python train.py --n_layer=8 --d_model=384 --n_head=3 --n_kv_head=3 --head_dim=128 --d_mlp=1536 --vocab_size=8192 --activation="relu" --norm="layernorm" --norm_place="pre" --norm_eps=1e-05 --positions="learned" --qk_norm=false --attn_scale=0.0884 --bias="all" --tie_embeddings=true --parallel_block=false --extras=["capped logits"] --init="uniform" --init_std_qkv=0.0282 --init_std_o=0.0 --init_std_up=0.0282 --init_std_down=0.0 --optimizer="adamw" --lr=0.00117 --beta1=0.9 --beta2=0.95 --weight_decay=0.17 --lr_head=0.0102 --grad_clip=2.0 --warmup_steps=483 --schedule="wsd" --decay_fraction=0.739 --decay_shape="sqrt" --final_lr_fraction=0.05 --batch_tokens=65536 --seq_len=2048 --doc_mask=true --train_tokens=320500000 --steps=4891 --dataset="wikipedia_en"
MLP neurons of a small language model. Each row is named by its layer, matrix (down: output weights) and neuron, and shows model dimensions 256-383. Each number is 128 + 24 x the weight over its row's rms, rounded and kept within 0 to 255. Numbers have three digits each.
A block is one neuron, or neurons of one layer that tend to fire together. After each block is what it responds to, as a language model described it from the Wikipedia text at the highest values.

L4.down54:139154106106113131162090098109132104124114150170114114097122150140168099133164154151110172183130133110159092134135160083142085130128076136130146141093100141130097134125151102126131116141137151138130151132140103122150093078111132155095126108139176089108147161129100083153160110109125111145129133132112119138111090097148134119148105132133151133137119122153123135128100123127118137110158
L4.down239:126135118087113134121118078130128121086118135105110121170123119135148117178147120150106130135129068137136118163118088139097095155152089164115113127152119101140126153143179137152129121092146109167117117149119137127116104127127143089120167105170142116176161145152150138141180114087093122150115124092070153130103130111134156154096121091155140132105135118154087123155120110151112132113161
L4.down291:158113129094103152134095103132131114111112106117187115149165117100164128140136097128171111073147122145119095123152106168134158118175122178119126144162112144115137115149148122167115124137138155164112135142138144137167096128087156131095196116132119138124145150103103135145102080126111149140124126096077130134116154111124139110122081144129162130156126118130100111112177117103134102117156
L4.down441:122105104170082127138098107158190118139111116100144106126123111097167150103127102159157136121150123112150114125121103153103172130130155158138145131088124140183081149141168114163102139159135106137107129143139131111140092158121167091105180124146085169151128133129129132141108146152143103167118142146099150087087129160096156138119152089121139098152071136147148172160189111122150106157117
L4.down996:139140118119094126102097175166086136128117084147163111161122158122178109137146099172104161108142112123200124139099123137116101117114157190104122145111135100160112158080144171117133099092155120107186086140144119127120111137177102153138135128120114172151138145130127097150128142106077117123128117142128124168161159103134122158129137113088127123156141113152151122109090120097111155131154
L4.down1127:119109108139137115091113129157125070133148132108166120107149169081130163157124147139154111092143147116107121113151069185132129103156143143116118124147109130095104127145124101147132124116129158154059142133113112165165129086106166113112182151124101133128121156067129122076169100150147138114118122111150099099103131133128113112161156171129139112091135168119114119104190111119126179115154
L4.down1138:166142123143133083146125111127155109157106123143115142178127148107185109154129126164097121117155124144114135137120113123126157157106109129138111149142144095136130142161127086186105130085156107150126146106149123137162106130078123124114119115174089144122096138146116147145138155118119165162126145134097141098078139124120128137115113155140128161150078084100145113111170119127142103098110
L4.down1238:128139109140134144121122141140162124119134107135158109130155145158138120143164122118147152059155148160112103131141135118144124153165119150092146143163115135116119092124160132165141135107113157094146145140129141157112122107067118124135141107127115131106156109095123123143140087103116131127115121121123142160133152137080088128121129139108118152115105127094118090105123161116144119127152
Description: Structural line breaks

L2.down42:113087154154122113112129127132129144131141115121144140119113115141149143135152115098137118135140163138133111160113102124181114105141107129166119138141097114134153059131122125118155120118121127093155154130136153095140079197076114155157122131148111122131127151126151121125127094121121144117127111150172159098143127138185139127146134157125136118142113139124126144144114148122128154086125
L2.down118:146150121129120091132165122138111126148144103115136125099104104141108159128128158151139123139128114095169144136141117126176124124141163120099120133153171160133129118097117148104127100095115146156132132129128114149157137103107112107139118067138139111133174093102062176155101136123113116150132146130132075139159113095143103081113080138137151113130132152120126092177109106076140143127097
L2.down444:121145138115160108106141118128144113127129128147113121181123116124160118097144114170175140111146129123105106115120149122127157166115092126130106114154133105077143110121132138141126096119159101153159127134121116169112175167141133098160124098123140138116080131151161128104092101134109136141116158154127146116139157104098117123132121130133069140128105136138113140154082162128136122140112
L2.down486:127140148153148109153179110119118142134118109106117141147157121161130174121124118104155149146134127088072159138109107125150129134124116152170102109139171150140120074112126109137116098116153116120169126114148139104091129190124149131170109069161136114129112121118174165138125131114138105147125114137145147091152152113091103091132092127160082168150109099141116151140090148114146136150138
L2.down708:160134118126128142122133162147157143160126145126154121093108134109144161133127145185136149141153124106119137137131099140119140109122135140129108125177179148131115177113121143099141108141127122115093141134129074116112103129107137131114142153143112086132130132115126108147141095111109122082168128101148121128140174136116119137150135138110145108124159093198146148110147112190113126091122
L2.down862:157142109114173110106149107132132154145141129154127120148148141131153119093119139121153121173181062118123116132120090158117095135089127154137138127158160102086108116128150150156127134099130119151147106066129115131105106112140100133165132091139131122110101145180107096148125130133113120102136138103117091133105149146087095126142079128103163113128114107140116136123112131115142108156144
L2.down1202:148145114124138120142144135141128146120132133131126137152124109136135136129092121126137151099128182050111149133142091145116058118129157132110104138141110156121115143161112120162131109095123127074119137142177106098127072156110108096151142071133143098162138142077110129139125126154111132132150119170150116161100148173142119101153085134118111124147125126117126109130099183104126160104139
L2.down1435:121118110094141144156100128100133147138124106110102130130129147113103177137119103112120135124106113154138087125129097143127080116110131154096159116141160169102140129122161145135169096106100142116160111126188137145092079175137129154132176089160127128162079121119116141166128136062165129153121150120115123111135139153187131101106074121109154116106100127148106117112146116104146148138116
Description: Wikipedia formulaic boilerplate

L5.down368:109134141075116143129110114132149157107138112151121133130163138113143113120115118107136156087124144163112084090108070128116141139132120106119105125135134156103164120114157117143118162130137110184154102084115112153141122121101097127121150149148144162136150148101138142120125052130121144114128150143104149116154142156124086137183151119147128133104108107134103126107134117129128095137122
Description: Split word-initial capital

L4.down14:125104049152097119159112091181129105128123150145129117117155099118115090172127118129166105107113120110125140157118129097097174091084129155176140143181151121162083142101106105111125122114154170122143113093120140139132151160134137141105167120119132116119115133145146130146135155147095103139109124089172098131109133077138162117097140099088106123079120147169150130091187124136143145160118
L4.down48:111129095122137115132109094188116152101160166103138097160153105120148097140110090121147124131133114155120132123112128099118090099116153133144129101153112141161139156084106133099163144151117139127118123122103125131098117119101096105115157112111193072101127122122083132182180161145062168142132112155112109070090142098131143154127103135127140123143118101134153203121136149112128107123094
L4.down621:070129157181117063130139112081169098103110121144106105048184120112180121152117135089140099170128137139153167141100154114167100091149128165101157131137110147140131119079119152139173161163160128116116146144140111097111097144116113114099117123159149086117150165121137119113089105105110123146130117128138087114095121115104121141159103148129109146160146174154142138147179157128089097131129
L4.down788:111115152146097102149126118127104152138132085148110165124139138054156101147101124168167103101134131169101166141134114146131091122112120079122148155120129155139133155142102140129107126147125148103149100162133135107087117144079145161135134156148150142124186150102087114130151139112115107138130105111117111141137125117117129137128129131138131092146141087144123170123135099090123150131116
L4.down862:130127101105110128151173100161119131124127160116113135124110080121141109173163121092137116095104090142124125164110113106083075119085138144151122106156110163129092106119113146142155160147113145123156122169095118125118139152116112118117149126136148123126172136132079119170195142132087118137138097147131120173134111107146161129160166135084099139172147155133123175147165142100133163172087
L4.down959:096112138147151109118147134147126111129156106145136126127094105151121083114145149159140076118135149135109150166143148146145104146177150106183109144135120105117179125159068141095149149125134118110150154155103132170173156134102125103114099154154151117124118116099148109162157121123138147157112121100152154131174117141108177131153137097139098079126100128101109115058095102150130137141113
L4.down1068:130141148178138089134127145113125065163154096172128143120124139148117082158113138112144084076117126138152141152158158165148116169166145123124148176098125131143149137171139125130099150145117105111126115113122099158130129131142142129141115098116089179161143147134135171120129125150121092143116127091114146152144135100112157184139167107139136151153136106098089106141120128107120105156094
L4.down1099:123119143140113137096160090148142122070121123138113141104171135081177104136102137144134124112161143142117129136147075151160126142091135103110096115142154123169124105152145134146121155118110102114172150149114136111109092115146109091134158148142124133090130171084125104141120151137095092088132102119139110157096116145098156176157147151120155125179130110113115176153137093148146160147144
Description: Past participle endings

L5.down51:105104129151100121152112135095134134118140128144073092130158110126069143139124137132125133129156139134136144151098116103170144139127143149185157163086136126138143063142127069091170121109117145158112090133130144112144160100128078144149110104115108134141144133099139127128119103151124121127133134112110097171121122173111125168131138156069106142130163117141120104171139149119155165123159
Description: Word-initial prefix fragments

L2.down20:127121110127102119104150132115145122130149115105088127156096123115152152107122125163134149102129132137099147104078150154125127117141121171172124134138084168103101119115129123137140161096117141122106095064128093143144113139135163134119137112168122123106148131132075127146145146151125149114119151118095124164088151141132107136130157147136113151149109189129120168107104140051141125074108
L2.down230:154106144124146140095095172112114153152125121125162134149109110112112145165121113059143118116128117096104154102123125101140141087141120179141128145125138138134174152076132115125167146134141141134096133107139124109147118109111133112084155146085151157108133130105106112181132144136121128129110104144124077136116133108123151162060133171123068149136138127107107101133125142140131130158152
L2.down275:160133114109113131096112141093136149107129073117129110127106152155150116094125155158115151095130112119131102120107155121124174133131177133167151112105109169144163232142132117144136125120130125125053104097152141110099129114160113133119116107165113113102143076168177121130122147103109169055120126111096119093154142125176132113148125160117127122129100113128130150127142146111149118140149
L2.down286:082115121104120128121124125155143120132164116115121120116124140162198133094107107115101135127151139126112121121162148147168102128120157149150129108098130078081131116089132113134145109089100126138087144099141066133113129102114097144143095148135140130138114094173113128121130127094119159072118124119106137097117096155156116135129089112139187144128117136137122130130119171084142141126109
L2.down575:127144110132100135135138126127140147141126126120102138095168141148096118134099149073103126115147145116117051105119197125140106121118089123141141132102110146118124123071134151109134152155151057199104071122131146154156184145153116104126120169095113122135085109139125143115136119161122142160126091156097145116122143139142098141153130112153139144122152141126122123104120176130140152148125
L2.down898:143143131111112131131104145121109122122145101134148136146114110093082090140097167153130130130118141114082156119133151119077077119096101122136145175140142171137154125095091170101161133076124097117174147131139124119156150136123124171105132123142135151105139073125131127151145144082135121120137140128126153117096093153129141120170155133102139124141097120138124082141168145123134122163152
L2.down1059:202105143113108123107148149133145127126116119126106132163149106143125154143102203140110137106134178142092120127088140122137134166140130142184116128093127142151143127108134161122138134100178097122108095095131150119146147148132125130106116085162134163134099128140104101138120136117138184147102169146158173122092128092100124146141127172125171144118148126127121161125135134111155113133137
L2.down1380:143110146142084117127113140141082141126135165105070102159145131160143171160111155150114146115165121143130178134152124105142132159134171150169132111123119123138134130100147120096137125138151124168133118139162093087134114113135119150100153115174124150127067145110089116163147178106122115121108089137135107147120136119093135133118144154124150147135103151122127153099103141134133165152129
Description: Word-initial Latinate prefixes

L2.down522:129102145085113141120150143110150121124112145141127125143098162113120149099119135121115125170122149153153122171144160139129137152144138118111180091079147122103125148123103138125112161121101123085116118165127121156133123115188118138162164156124087109134120095163125124145129136103118089142086111117155139155113077072107127113116125152129089126118127095110164125167082133129091113126104
L2.down717:145112124125125109100142129134154157136166182124130092176154123153122126138133105130112117110134154100144113109132091116128089114098116161087199139127082158114122157124159163108123136113128109154115153091116111120121106126128143164123132098139117117129149147129106098149156180170098115157092103120121101151125163181098151124141147142148152120113103143125175176124172124137117113148149
L2.down732:147130116119114116129128141126141137114111151145169118118134144127121119139128087112157113071109139111172108140146124120146097111142130160129141165128104132107138145164121119093134116117128165149158135120113154156118110155127116146128118109180136108132163132145155138153139144182113112136135120093105161169115167135119127108112097133120142105137156161152142133111130142120121142187133
L2.down808:085158152111106088135104144143173192144120116103126112135111143111096158135134123102091120121108108152118088145122113108152148120150120131106160125132108127095143132144102147104104152110053149136092139140101126140114129126129101132138130112108112106181147117133125171138118155098059112197060102139126114178123142124117120095115097115165160111108128140108168103168145135109091136129135
L2.down904:082104138133141102154127156139159195122114140102104089159114102088111162143124163141076087160107126146149126135149128112136144151132140161110168101111163136126130127118151140121092137120097119084121123097127119115131134135111093141136125120122108123139121097111120158146132139121081132186045117130149088149153107131148109087125131142117118137117120143093186118158119144082077143148104
L2.down1082:118122145100129101140149167136126167120080121117137123167156154102087125159132092098115140112127117143122103152173111147141108132137128173103177144141124152124142150133144169133096134093053157102102160089121116128129118113139106110163107124100135117164139089151129148142123132107074153152085108140118073139138142128137088084107108124134166118115133114113163112155083104085079142156159
L2.down1204:156120119142109089115132146169137135131127133145117107165134106130120134159135120163106099129114121119161136116140095141113121128121157173114153136140086134152106114120198158080118132094130134172110138084122173134080130106118111131132162097143145125129111128154130110147125163121073108129105108111136071114103138143106124101121148125112156126119121151139167116137088111112107125142146
L2.down1497:098136147109081119178158147157118154125148115085120128120152139104093158121124145124128149139191137149119102126163121122141107144170149123147089140148158126096098117125130097126083145122081114120113135137136117122083125137154111144123158161091096123162108141135107129120101154128110135123151081133137097107130170121109134130124133149124133129123123169125131158144091093089140124096134
Description: Line breaks in structured text

L2.down7:094119166105153118161156141094130125147115120125125145097173122144170120109105124122128116111129129100118098141168148099163111098147069129152121136144158099080112143115131113104101111092147168138119114125135126139148132151111096091149128127125123131146145144120113126104174107154131119159136076096171120078118120112125132105137111071157077150142171113113123118124107145124130121140119
L2.down132:145135095129121113160142111123110121110103117164125131139132130145127147127097122111136106128102081117134123137140151158126125106097108132163137123115084130111103132141075102107115122146166096157102164145127126116084124137129126127144120122063090111164065117144141133151149119143135147142127123130123086078087115137138181146122170138116108085127133121107152127105125128167121138116154
L2.down815:113138102136124120092130096123113106108137121136123108150095150112105089135120122092130100122079111122127097113147141166148092161123092137134121146126155160162153117131122140143151136133090144126104104131128145097098089105125088133148124071107121163176141166144115124130080118113130085117112151151140120126130163105133102139142117126138134138145130154128127102125141094150131145175117
L2.down837:113145145118176106141155125133157095102123145139098128134129130171124109161151140155108132129161127151122126127125145109100149090149106113136109103094116103174114138129111138142139155117115137202117179121108112103086124093190117144142149118117088120154145135129167126118172104045104143122120093140140094136124082136113138134171093154160190162118147106141120105101133119129110169119128
L2.down918:122121203131090140087110130142143133118099128109127122112120120074131120160169121148121127157144098139160148141096182116108103123104122137094151090126116113147134165106141143104129132157096108170137105093157099126105166113089163140131133152145124079149137082146119102124107092074150143100135113150111129098157115098135152122117109145128158125129105148154134161116177137105124152176129
L2.down993:070123142121125127163139117119127145079124142106114137101144146146137168151144097125135118118143151124106125095107098108147112154150148106113137136115081121128141146127134120150133154125130140159103165172118115083093105137105112097158115138105102061132146089124122127134101092151089149093141077151101120148176137125122194125143063115151161159103161076105147164133094169100102208110149
L2.down1279:108130146152177135111144126114121151141113082083116142087155150111156118114125174104124151124144110146130119128122093114115168118113120121137140132135145149130103144144101145184091119129114148169147116094142135125159188114157150137119123141139141101144099134112154132108158185113109152092145041129114129139127149135131151149129139105082123095138070074125131160119147147119121150168118
L2.down1327:119119122151123116119152144105120142117119163110130125080146115104086148159130147149125115164150114144134109128135106116092092078159103077094123113158090144081114145106108137092138118142144116157097136099108147106122130134165133114156144111135101122149112124134111125147123149087137159143123105158100102103137087141102169117096142165125161123157142103164136165120104104130087145142123
Description: Word-initial capital fragments

L4.down271:127119118157128126082131112139152140150146149129155095164169122139134153133119122124156112141121144129081118157134104126091142141154102152138121132126142124119144155120119074111122135141159183129146112148114124105096120120143130125090182114104123161143156156118182148144128139086143137092142108144143128118111115048143120072146107132104129134093163106162137173130118128161093132140111
L4.down476:131129152089159104112159113148140137147075152143140108149141135116139098130130162107155132154111158099133146102128157097110113136122136129119117127128122146154117069073087138126140125144143119090119115128129113108122121129132113155149118136110130129149142155089088150174123109151097135180136155114177182181109141133117148117096137121144155106147166149124113117124120120112107141158097
L4.down531:097106094156130116100126111139134096160114135166112091113131147109129143158105108129119153133141132116096113114083096109121102112182118127125137148138176131170110103111096122108146189136119127123160149138130140129115152131129121175144182115100176125114118139138139134109116166117121131044125156115148150146134131146105152122167199139169145103152161128153151174140141108147134100142141
L4.down702:085097111163129124126136142148132093093132103163123115124171158098127129200103154115132081115104100107114081129137106154118138116137143127087172157133163122113151106130090089131162152118107135145128119133134131135111130158137113145085113143149161104138189123112168094134163085132095096136139094178137135148123099122119074113094148088126093162094104119151126120130126128148098148146144
L4.down709:111147162147126119153117123106121068149122110153147090138151102108117094113110134111101141132110102153146131154112122080137134145119095105125162119102108109102141157135185117110113147108153142161131080122129118194144108144153119144127130122122153150121108128091081125128199110103162144072127157110129131125163116076104083168101167132134112121122157132111127087139152155167099145126114
L4.down805:131119172095158129068107137099110173141181162100104116146159160157096151154157138131122127107078112113139117107125130113121091129141138121131104159151078135148128084115164105127129156169143148087116140139122130150126103177138098140116134145113124161120086104111116074127099130135151109101125113155141099153168164106134151087100094123174081139122179143110099122155121143118075122213138
L4.down1194:164165124097149163132107131124146169132156126161180133189110161090122139106133151126154128153140149149132101150080128123126128113136137171112131162138123116123150073140096114132134152111137116110103180121118083124146123117150104105145118120157119129155187149085107135138119102087129150106120157127113122103090112117109044121112150137121098088107120158140127114128129107146097116119112
L4.down1220:117109179148165135123145152118135085122099167122116106166142116145136130151119160152131137134119122148087132105100115118127110156144133130124123136098129124126158139109194106089145147134188140148070134182133147135116102096170143138129091155108180110051124110114118129104074114107130140120125125107100089153131124106082101145130122065147105132124116123165111133116127099150104162132201
Description: Word-initial prefix fragments

L4.down415:121144116115111081139166129134137127084124104094119180139102093139163096136102089119161113148161085120138123117119114109111154123127142108120148128126126115195096169163139072106186161121122130144148126128111126126106121124151128134127127162123096144121140136117103098134111116151110175137106125136135139115155135125133120171132118117129147167116141125137114160114136121106164161143137
L4.down498:131085093106131138122166096096156109132124126111144115145141149113109144127076155122158080157135145147116093148125123138099144174155097121163139093170127107153120125116140096136124126118156175159106150137115160138149149117092110098113106124144097117117139128108100138168141099123131152122163136136113137129144138124160149124133121125093101157076077179091149156159081114115105108109135
L4.down645:129188148124137113158132116094166108122107132117170146116094115095154139120185112151108150154119122149141150112128132142116129153171142146170142102125133096139098111129109116135119135151101112141105156148163121120182135146168154125124127076150113124113145191134119140146051189081118137122129117144139080096116155082131145121143102105114170136139131096157099131142090154123148085140147
L4.down796:122150176164118106104111098098114164101154141137134139136182137099094149135111099087153121087155117115148130157094124102109106125137132103132113116117095142152137156103164112077133120173169148181127154122164145152140131134115139121122133094079137117167118106105087111180145065156143078087118120145110133152113136123139144091120140120094086155141180129127089131157153121145123137165117
L4.down1082:078134092122139080127175106107107102097162072091128160088117152118151081116129137094088120107171099099124143105123134130109147111146155113095148129101138149178087135143112108136160124146144110130104141125082110165114137123122149148172179120124096159126130129122077150084159098146082164118121104141142136137143121115123145142155102133115144179107124147150100124128119158123137140101131
L4.down1268:122131154129085130155112103118117123163127082086093144095160124123139095098092102144091116092177125155100118081120164147135117119130130123092128142115127131146100099080157109111133119148121092152115122131124159140164103104108104172166148141151080111113120155133110140124155106149164124115119114134112141118155132133102138122123112104167112151107133151133115130160151162120114112145098
L4.down1435:154108151135137136132136081107125119131149088132110138100188151140142134175098160120113094134152165149135116136108122148115138154073125126122176160083114145132159149142127088102084143168138142151125124115112125143127121130100117116148108128115148118110152139142103090120164051132153120066119070117104097129100160130145116118129114130107127097119105127086120120154137112111091149109130
L4.down1516:118088090125142148143157138103106091118159118132134141114093182111134076113124147081119093124111114099149118113128142108121122123135126081089118106179116104160081137116140094118143139133134115158129090170149136167154131109107155131165128124151095113110126149140108109117105112181144178126119085171135127139117165076124129098142126128111100133096134159100117155109114110115084134103140
Description: Word-initial letter D

L2.down40:133163172114163142097118147132136146183140122150114102160118121142117124152130122158125137109140118059123115095113137167105146135137102115104135140131114153094116123113125134164119123129172106083149147107116098133126078164121157142096160111116168091148076137082152147150159105160144168117100120083141130168169196116095164109147139103125116114112111089140154125119134155116114158127150
L2.down90:136131149115143122154123092107119103126136142122111127113132142118144119072194152088140116081115113097154129112105143112102115143116114123097121140115155132121122128101121190147117102115119124122153123074096131170101112087104151116120156098140125128122149139131151113127084164135128137113135138133105129155156158096137112128074123151144117115132122147112136134132139146133122130180165
L2.down189:149112126148118123083100157150153134096138146110125145147134081125092150102098145095141131123129126105076208103062139126131101116103111135149142100160117141127136142137072139119122127111172185151146121108133127149171161165093125110123142172138110112160095116147119157134155129156107153155128103119114131139084134169146148164144133108125113116134154112154128134121126117144135106142111
L2.down254:133113166134121124138133108117111106116119141134118134122121143101102127071114167113115115112146136109115160101128107153121135133115115147116128133140094159144120110137119167075129112138149130138142114113098140137094158125120138130138139140150132092143168129106126128141114118127111114126129107149131111163122087123113125120068132154113054118157137106158126159116098139112144160122145
L2.down348:134163120143152153100115125169130134137125118135155173149115153138111163149157128136138177132124121084146117117120107100130134133097093131160064162165137123118139149123113124129118123163115090118154147142127157128109122125123106131120111110117103123108109126130165121108123129120148088132150129137137123191107138124123155136156156118124134158162102122173062098098099130145193162100152
L2.down1209:139119118132103120111149136166132061117070125123130122156181131124143133125144141139125144132171119097112104121154149175125168107054150120105121152120086136131106067107130139105113125141143156160139112167096128094104148132143118104154124144123155122135153170109097125119140160143120098109133123137103192110119150113130077147147141126121123119135142112134139140116148150120138122139135
L2.down1276:126127112139128138137125129146143115136105110152133119144112109132120128106066146128109106093102148112115118109103092143138128106065097131137137147110118104143117156119119150132119129104106148152123124160118100179149101173138138124124114134117138149141114133130138133139133100124112147147137105110144107140107151140150118153123160065127146151131109109110116100139112116107131135148108
L2.down1403:101135157120110144126112121122157142141134140127134128100171065126172148134120163080104095128148146146103120148104171124119147109155080099090127162116153114117129140149095133147120128133154149157079123117154112138122161107102132080149131126154105099171126140122126133133121136104136112159130173157104123133100152119139157126146147115123147120132116113133156123138147112140137047164122
Description: Past-participle verb suffixes

L4.down122:128107155171136126122143141144119178110085138137157095103146110138169137128147085150134097155085145105114108095158108105120144124146153134124103143146162131148103087098139113152147161114137126125121153139097105164063120100110097122131109087149152136096095121121162133108110152167126164117123102120160107073106177138103156138124178128129153101124147170088172121147131142129126172118156
L4.down145:103162125117134140148097108139141108128120123162143146111121147158111138119150117120130062130110110102069154143116121132142135156193094120086107097095149119173162143143144142093118112117110130139113156170079115167157136109108170092117119136161149146132145146140120109130121132096171148122094134173123126137215080135136144133157088167141139130129147131102132089105132111101128155153098
L4.down426:089124124121110142131137129128129138113154193137118121133159116168120107150085083131118143098114127127134150161111134133160093118127133076133148161129097115102127117139159114140147128120109099146112128140141126106170105128132156097151150109146102136106123127134118150135128096109135156147116145124147148111155159149133116116108110141154114177148157144136160086131092116127113103119122
L4.down701:118135145143148100119126070141137110122169124139115146100099123138075143111149129100134123108117107084094122115117126116120141122142107079132140147063111124116141111163135112100169119140113073130135087092124121144141094104084134110074148118101132150125153147109134136126102078139178125127125151136128152158179118105123122140103139155148102155134110127175121134132135147096135069151117
L4.down970:104139161126185092090159099160157132104145111141108132122126093148155135096144144143120113100101108119122166128089128142150126140102120084112128136106128114150108130149121084117139090190108075122101138146137113151133148146102142162111126126145123129103100140103162127128154142088120150108114143118142151132140134120130094115124120144107146116112122109141137114143117138091124119107154
L4.down1234:150118158118157146099135152141119105147138111143174083137102080125097139125170157098114120155105114142134127134076140103097157157176145140120116100114107134099123139120131126164147132114113155138139155103108158138071104145176122122102113147177145110148153114127126133130136137077160132124137190146098052110141088141126129082123115157123082106136141140152105123154125116131101129148139
L4.down1494:131132132134097125124051116115128095127102172100149128129084136147105192164136121170152144137155109098108069156134089145133123113129154130137168185144153141118096142107139120106094106160166129135141107114123087119119119115151177143113172113127148056128102153074109157115130102101114143134135143138165087186164144108109085108095097138154143109101088102125101140109132161129134147129143
L4.down1535:127130167121167129113114134113156120101165108116160136143131132135134087127163101103125104111143097129121107146116133172129132136155122100161134151134134105129123131162113109133116128174104122137126191153127082120172151104103144146140091130106113104132136128151164132085105092096131139108128139196156132161110113145146086158086136178158124132103138117190157148145112099136086172093160
Description: Biographical affiliations and fields

L5.down1132:118128104128121069158156122140138122152136137170136140144099101123093160089099141107107149109116108115123123093137138143149117140130084117149148137111163126087152118133095145157120159150142105113157148091109161111126089144099166175093116143123143122137118085104137119100140076131140132135136087140089116137146133144097157131104170123168124088139124130139095145108101103123097104141151
Description: Past participle endings